From a checkpoint of a small transformer trained on Wikipedia: a variant of Adam for these matrices, 9006 steps.
MLP neurons of a small language model. Each row is named by its layer, matrix (gate and up: input weights) and neuron, and shows model dimensions 0-63. Each number is 50 + 15 x the weight over its row's rms, rounded and kept within 0 to 99. A neuron's up and down rows have the sign that makes its largest values positive.
Before each neuron's rows, "fires after" lists the tokens most often just before its 100 highest values on Wikipedia text that the model never trained on.

fires after: "\n", " v", " (", " f", " ", "i"
L6.gate464:58 38 34 56 66 70 47 55 17 63 57 41 55 56 48 60 61 30 28 54 70 50 56 24 48 52 48 68 65 60 21 35 24 68 68 29 32 52 18 44 14 67 43 41 46 48 57 49 56 68 49 42 55 37 76 35 53 53 62 24 70 60 57 70
L6.up464:52 45 35 44 66 40 25 28 43 53 49 75 47 31 60 61 78 51 34 72 56 56 31 45 58 45 79 59 45 60 50 53 58 48 37 50 55 12 47 54 46 63 43 73 41 60 30 55 24 48 73 27 60 44 64 78 49 29 69 63 97 33 49 78

fires after: "\n", "4", "1", "|", "6", "9"
L8.gate451:32 51 49 45 42 45 37 54 56 45 33 51 40 47 39 65 74 34 70 53 47 55 70 51 52 46 48 54 49 55 62 61 45 47 43 47 57 34 17 37 52 64 44 27 62 66 39 74 65 47 57 64 25 57 58 33 51 48 46 69 65 57 49 67
L8.up451:54 45 55 49 39 39 48 60 58 67 34 41 56 26 43 45 60 33 48 33 30 60 61 71 41 46 52 61 48 13 31 12 61 27 48 46 24 66 40 43 60 45 55 62 43 41 69 79 42 56 36 57 28 48 46 45 35 65 52 56 52 62 73 53

fires after: " T", " Sh", " sh", " w", " t"
L10.gate456:52 50 43 31 64 49 71 51 37 50 66 48 40 50 54 47 52 73 70 63 44 67 57 64 50 55 64 74 60 57 18 45 28 50 21 33 49 40 55 32 59 46 38 42 40 68 17 38 31 77 68 60 77 64 54 36 78 66 40 24 63 39 62 63
L10.up456:30 58 23 48 87 69 35 63 52 46 35 50 51 18 33 44 44 42 40 33 30 69 53 58 78 55 54 85 62 54 53 60 41 39 50 54 66 39 37 49 50 38 28 44 26 61 57 55 34 44 50 50 82 36 58 18 37 51 80 62 21 80 53 34

fires after: "\n"
L3.gate262:38 68 81 19 57 56 67 58 18 62 56 21 27 60 42 68 53 61 43 24 46 52 49 35 54 62 60 82 49 57 29 33 59 46 46 32 39 46 29 68 27 41 47 57 70 31 53 46 37 72 39 45 50 64 46 32 70 39 25 49 36 64 45 51
L3.up262:49 71 71 58 52 65 60 44 41 74 64 48 41 61 54 46 55 51 57 21 43 63 27 17 55 57 19 72 41 22 46 45 55 36 38 35 10 64 45 48 56 69 38 70 58 39 63 63 66 43 51 70 24 30 52 60 59 52 19 59 39 48 41 44

fires after: " f", " n", " F", "ri", " N", " l"
L10.gate296:46 50 54 58 54 78 84 48 72 65 51 63 87 39 60 51 46 51 58 62 80 57 33 48 52 52 65 53 53 38 64 49 41 60 19 56 44 36 53 39 54 47 59 57 55 87 49 51 79 27 32 49 52 69 47 58 50 34 35 55 49 31 50 39
L10.up296:24 53 61 41 59 28 48 66 07 31 37 49 44 59 61 50 30 44 44 69 60 59 58 76 41 76 46 37 60 70 49 34 35 51 56 40 74 58 28 43 28 50 72 52 33 67 69 51 42 42 49 58 46 22 75 69 44 43 29 40 29 30 31 48

fires after: "\n", ")"
L7.gate322:51 43 48 56 69 53 42 36 57 37 61 62 41 53 60 40 37 70 48 51 82 70 65 39 41 37 66 46 73 53 31 63 41 48 51 64 67 49 50 85 40 65 38 36 13 36 63 26 16 84 69 56 77 42 49 34 80 55 25 50 89 46 38 79
L7.up322:49 47 42 36 59 38 64 28 53 37 53 38 57 38 48 74 64 59 53 61 59 62 44 53 47 28 84 73 50 68 28 42 52 61 37 54 51 58 48 52 32 48 32 53 33 66 56 50 35 76 46 63 49 44 68 44 60 43 60 47 56 74 61 87

fires after: "\n", ",", "|"
L4.gate50:63 59 56 39 28 46 42 56 26 30 57 26 36 25 46 81 49 61 54 38 62 54 55 54 49 53 47 67 64 48 29 23 57 58 62 43 41 62 56 55 45 30 52 43 52 33 42 39 58 49 68 33 57 55 67 48 66 45 56 45 52 55 63 42
L4.up50:68 70 59 60 54 57 61 47 22 37 50 46 07 42 48 54 51 55 48 49 34 41 38 66 46 33 50 54 40 55 25 45 41 55 50 36 49 76 54 54 52 57 47 55 49 24 49 63 33 32 63 56 41 47 63 35 59 77 46 42 66 70 62 69

fires after: " m", "em", "op", "p", " sup", "ap"
L10.gate11:37 47 45 68 48 37 55 45 30 53 40 39 67 24 72 40 57 58 60 49 76 50 31 62 60 61 58 41 76 35 51 57 35 56 35 28 47 53 84 47 35 35 47 61 72 66 63 32 47 32 67 42 49 56 61 50 28 33 48 77 62 24 66 26
L10.up11:63 27 51 36 23 66 55 61 43 82 40 52 30 44 59 22 57 55 39 57 49 21 38 39 80 50 20 60 49 54 19 48 64 67 65 41 23 53 73 53 44 65 41 22 31 63 46 58 42 56 27 35 54 61 50 72 65 41 56 44 45 49 38 26

fires after: "|", " ", "-", "\n", "2"
L7.gate291:27 38 57 25 28 46 52 34 47 60 43 47 54 61 81 58 42 55 50 47 22 36 59 82 61 53 59 55 50 58 37 64 52 31 77 38 44 65 40 37 72 80 28 64 64 32 75 58 54 71 28 55 47 44 52 24 72 52 22 60 26 39 53 62
L7.up291:61 51 68 30 54 62 40 67 44 46 32 37 72 42 34 48 68 59 66 15 49 62 71 32 66 47 42 22 38 22 66 24 50 33 49 37 32 55 37 57 73 54 68 49 61 34 59 71 58 38 40 36 47 70 52 44 39 54 49 31 32 65 85 64

fires after: "\n"
L4.gate121:67 79 94 62 66 49 37 48 60 67 77 35 42 61 45 51 77 51 48 27 39 49 26 56 43 24 54 65 61 70 24 50 51 38 42 44 55 53 40 32 13 73 43 68 47 43 67 34 21 56 46 72 31 56 47 50 44 29 51 59 45 44 46 57
L4.up121:71 69 50 53 53 60 52 53 61 28 39 06 22 69 68 61 65 21 33 46 86 67 50 46 54 31 55 59 30 76 60 55 64 40 55 36 50 64 37 30 31 70 00 23 34 39 54 78 55 65 33 55 36 63 45 37 70 39 53 39 31 40 45 78

fires after: "\n", " ", "ation", "ase", "duction"
L3.gate88:35 63 53 40 49 48 62 38 36 66 71 37 34 25 61 46 60 64 55 34 46 72 50 71 42 36 41 41 58 40 27 34 55 33 31 31 59 43 48 42 51 47 41 77 62 38 42 32 33 40 78 50 51 63 82 55 43 39 37 42 40 57 42 46
L3.up88:46 56 65 65 64 50 45 46 16 61 34 56 35 48 48 56 53 49 48 41 58 32 47 69 26 35 41 51 63 55 58 48 75 57 41 20 60 23 71 48 19 48 16 66 67 48 50 57 37 44 64 54 47 03 43 43 53 54 17 31 54 71 70 55

fires after: " ", "\n", " (", "9", "8"
L4.gate275:40 59 68 53 54 41 56 46 61 41 70 25 64 43 42 62 58 46 65 65 50 65 36 40 72 50 42 34 25 50 47 39 60 47 54 67 47 65 45 37 66 51 26 46 67 27 45 42 53 41 59 81 58 64 90 60 40 31 64 47 35 18 49 25
L4.up275:48 66 62 66 53 57 56 31 55 50 36 74 32 46 49 38 46 55 61 38 44 40 55 70 48 82 42 60 33 67 34 62 45 59 56 52 29 60 51 37 45 60 62 46 36 20 54 43 48 46 46 55 41 51 90 19 46 47 46 36 55 41 34 29

fires after: " J", " le", "ch", " j", "ie", " H"
L10.gate167:42 65 62 67 54 53 72 63 44 77 54 58 52 48 41 48 56 76 87 44 60 67 48 44 55 51 59 43 70 29 51 78 40 76 45 50 32 39 36 25 46 67 56 70 82 50 41 85 55 21 49 73 29 47 45 54 50 33 39 46 62 48 68 69
L10.up167:57 57 40 40 50 43 21 61 36 20 32 60 59 55 38 98 38 48 73 80 47 55 43 54 57 60 73 35 34 49 39 67 53 55 29 60 69 30 23 47 39 27 45 62 68 26 32 51 47 39 59 68 47 55 57 37 38 27 45 42 47 53 55 33

fires after: " h", " se", " qu", " le", " H", " re"
L10.gate376:68 68 31 62 44 39 60 67 66 67 62 46 45 53 64 70 77 53 71 70 61 61 51 40 44 45 41 40 54 56 60 26 48 41 26 60 24 32 48 23 41 46 39 60 46 54 46 38 63 31 57 68 31 60 28 78 64 48 27 54 43 48 64 57
L10.up376:50 44 51 38 45 46 58 42 59 36 38 62 91 53 62 75 49 47 26 70 36 35 38 48 65 46 53 44 23 60 31 47 48 45 31 60 44 68 44 39 12 57 30 53 83 70 64 49 35 60 55 48 49 14 56 45 22 66 54 66 34 25 60 37

fires after: "3", "2", "4", "5", "9", "0"
L6.gate511:74 53 34 59 54 36 64 29 14 48 48 55 51 55 69 19 63 47 51 41 64 49 60 56 47 56 55 38 65 55 35 52 42 34 56 39 67 53 63 55 69 22 60 52 38 47 32 81 25 58 64 40 52 33 70 40 69 41 67 40 69 33 17 60
L6.up511:56 35 32 48 41 54 30 49 52 29 60 20 35 48 41 55 42 66 81 71 45 44 59 58 45 61 71 55 42 53 28 41 58 45 54 51 43 54 53 39 58 36 57 23 58 53 59 54 41 75 70 37 73 50 80 54 56 57 52 33 65 56 61 42

fires after: "\n", "==", ".", ")", " |", "--"
L4.gate382:43 59 44 46 48 55 35 50 34 34 59 24 36 56 63 63 63 44 52 43 51 38 62 48 67 45 65 36 57 74 45 71 57 23 65 50 70 57 42 41 63 48 12 56 31 41 44 64 09 67 73 46 43 66 47 57 39 53 56 44 53 64 66 76
L4.up382:55 56 57 51 54 63 50 22 61 39 62 47 69 31 46 36 60 51 38 61 51 56 21 45 71 40 43 54 73 54 54 60 70 11 35 49 43 69 58 39 69 72 50 53 49 52 53 52 19 52 65 66 70 56 44 38 52 36 32 45 36 68 64 66

fires after: " n", " N", "-", " l"
L10.gate332:56 51 68 65 23 57 66 40 48 62 28 61 62 31 53 26 49 50 53 75 67 33 59 42 33 58 76 26 45 47 36 27 39 40 46 59 58 30 60 47 22 61 36 55 23 73 39 61 60 39 35 45 54 75 67 47 24 63 44 48 27 46 12 43
L10.up332:44 40 51 10 39 36 39 60 53 37 54 46 70 34 41 31 50 77 67 57 85 46 67 64 47 70 43 57 49 52 73 56 24 61 54 48 64 44 24 50 54 71 21 59 37 43 60 29 36 74 67 59 64 54 61 69 53 32 59 30 25 42 55 44

fires after: " H", " sh", "h", " ch", " Sh", " h"
L10.gate34:62 57 41 36 41 43 63 56 36 46 53 13 55 57 52 67 49 43 88 51 68 38 35 87 39 52 59 74 44 61 31 46 11 55 49 51 50 62 61 38 71 48 42 40 21 69 50 75 76 69 61 53 41 55 62 67 57 38 26 39 52 39 52 54
L10.up34:62 40 28 50 60 76 50 40 39 35 25 27 25 30 56 42 56 43 57 43 68 48 34 72 70 39 43 57 68 39 35 71 57 34 63 51 54 67 51 56 45 46 58 61 44 50 59 49 38 65 51 24 50 18 35 51 42 59 57 42 68 57 26 31

fires after: " m", " M", "id", "er", "ag", "em"
L10.gate71:38 75 69 49 48 37 46 70 38 45 58 59 61 68 40 67 72 48 63 49 41 46 31 45 67 47 45 40 59 51 61 39 45 24 28 23 52 65 61 49 72 30 67 43 76 54 52 49 37 45 78 75 34 50 56 51 62 28 40 43 63 60 71 41
L10.up71:41 42 55 42 23 69 69 32 30 64 17 42 30 28 57 56 64 59 30 37 35 26 46 99 76 56 48 79 77 43 20 81 56 38 49 83 34 46 55 59 46 58 62 42 54 33 61 47 37 48 63 32 44 59 87 27 17 65 49 69 38 44 61 27

fires after: "\n", " (", ".", " |"
L7.gate405:59 43 65 26 63 62 69 33 52 65 65 25 15 75 83 49 50 44 31 24 61 58 52 70 35 37 70 23 55 91 28 57 19 53 46 46 77 48 00 59 13 70 68 36 46 53 46 24 45 67 60 56 39 42 48 53 67 34 47 48 60 39 70 64
L7.up405:73 35 68 88 78 75 44 50 68 58 42 63 71 37 69 54 53 67 35 41 52 53 23 79 35 34 37 63 63 49 41 62 32 27 42 45 57 51 41 44 36 56 57 57 49 31 64 57 43 78 63 55 41 45 48 28 47 74 36 20 48 68 45 80

fires after: ".", "\n", " |", "-"
L8.gate248:63 44 68 50 48 45 41 37 41 49 45 46 31 46 58 16 52 54 60 25 64 48 51 65 32 60 64 69 40 76 59 58 26 45 64 32 45 44 44 59 41 52 49 40 31 36 47 47 38 51 79 37 23 51 44 46 49 75 64 19 99 52 31 60
L8.up248:35 20 54 37 47 56 84 31 54 41 31 51 43 66 63 34 56 48 72 32 76 51 59 54 38 45 70 48 64 54 31 48 46 20 38 59 48 75 43 33 73 58 46 63 28 63 25 59 20 39 39 27 40 52 76 64 54 31 63 62 47 45 49 71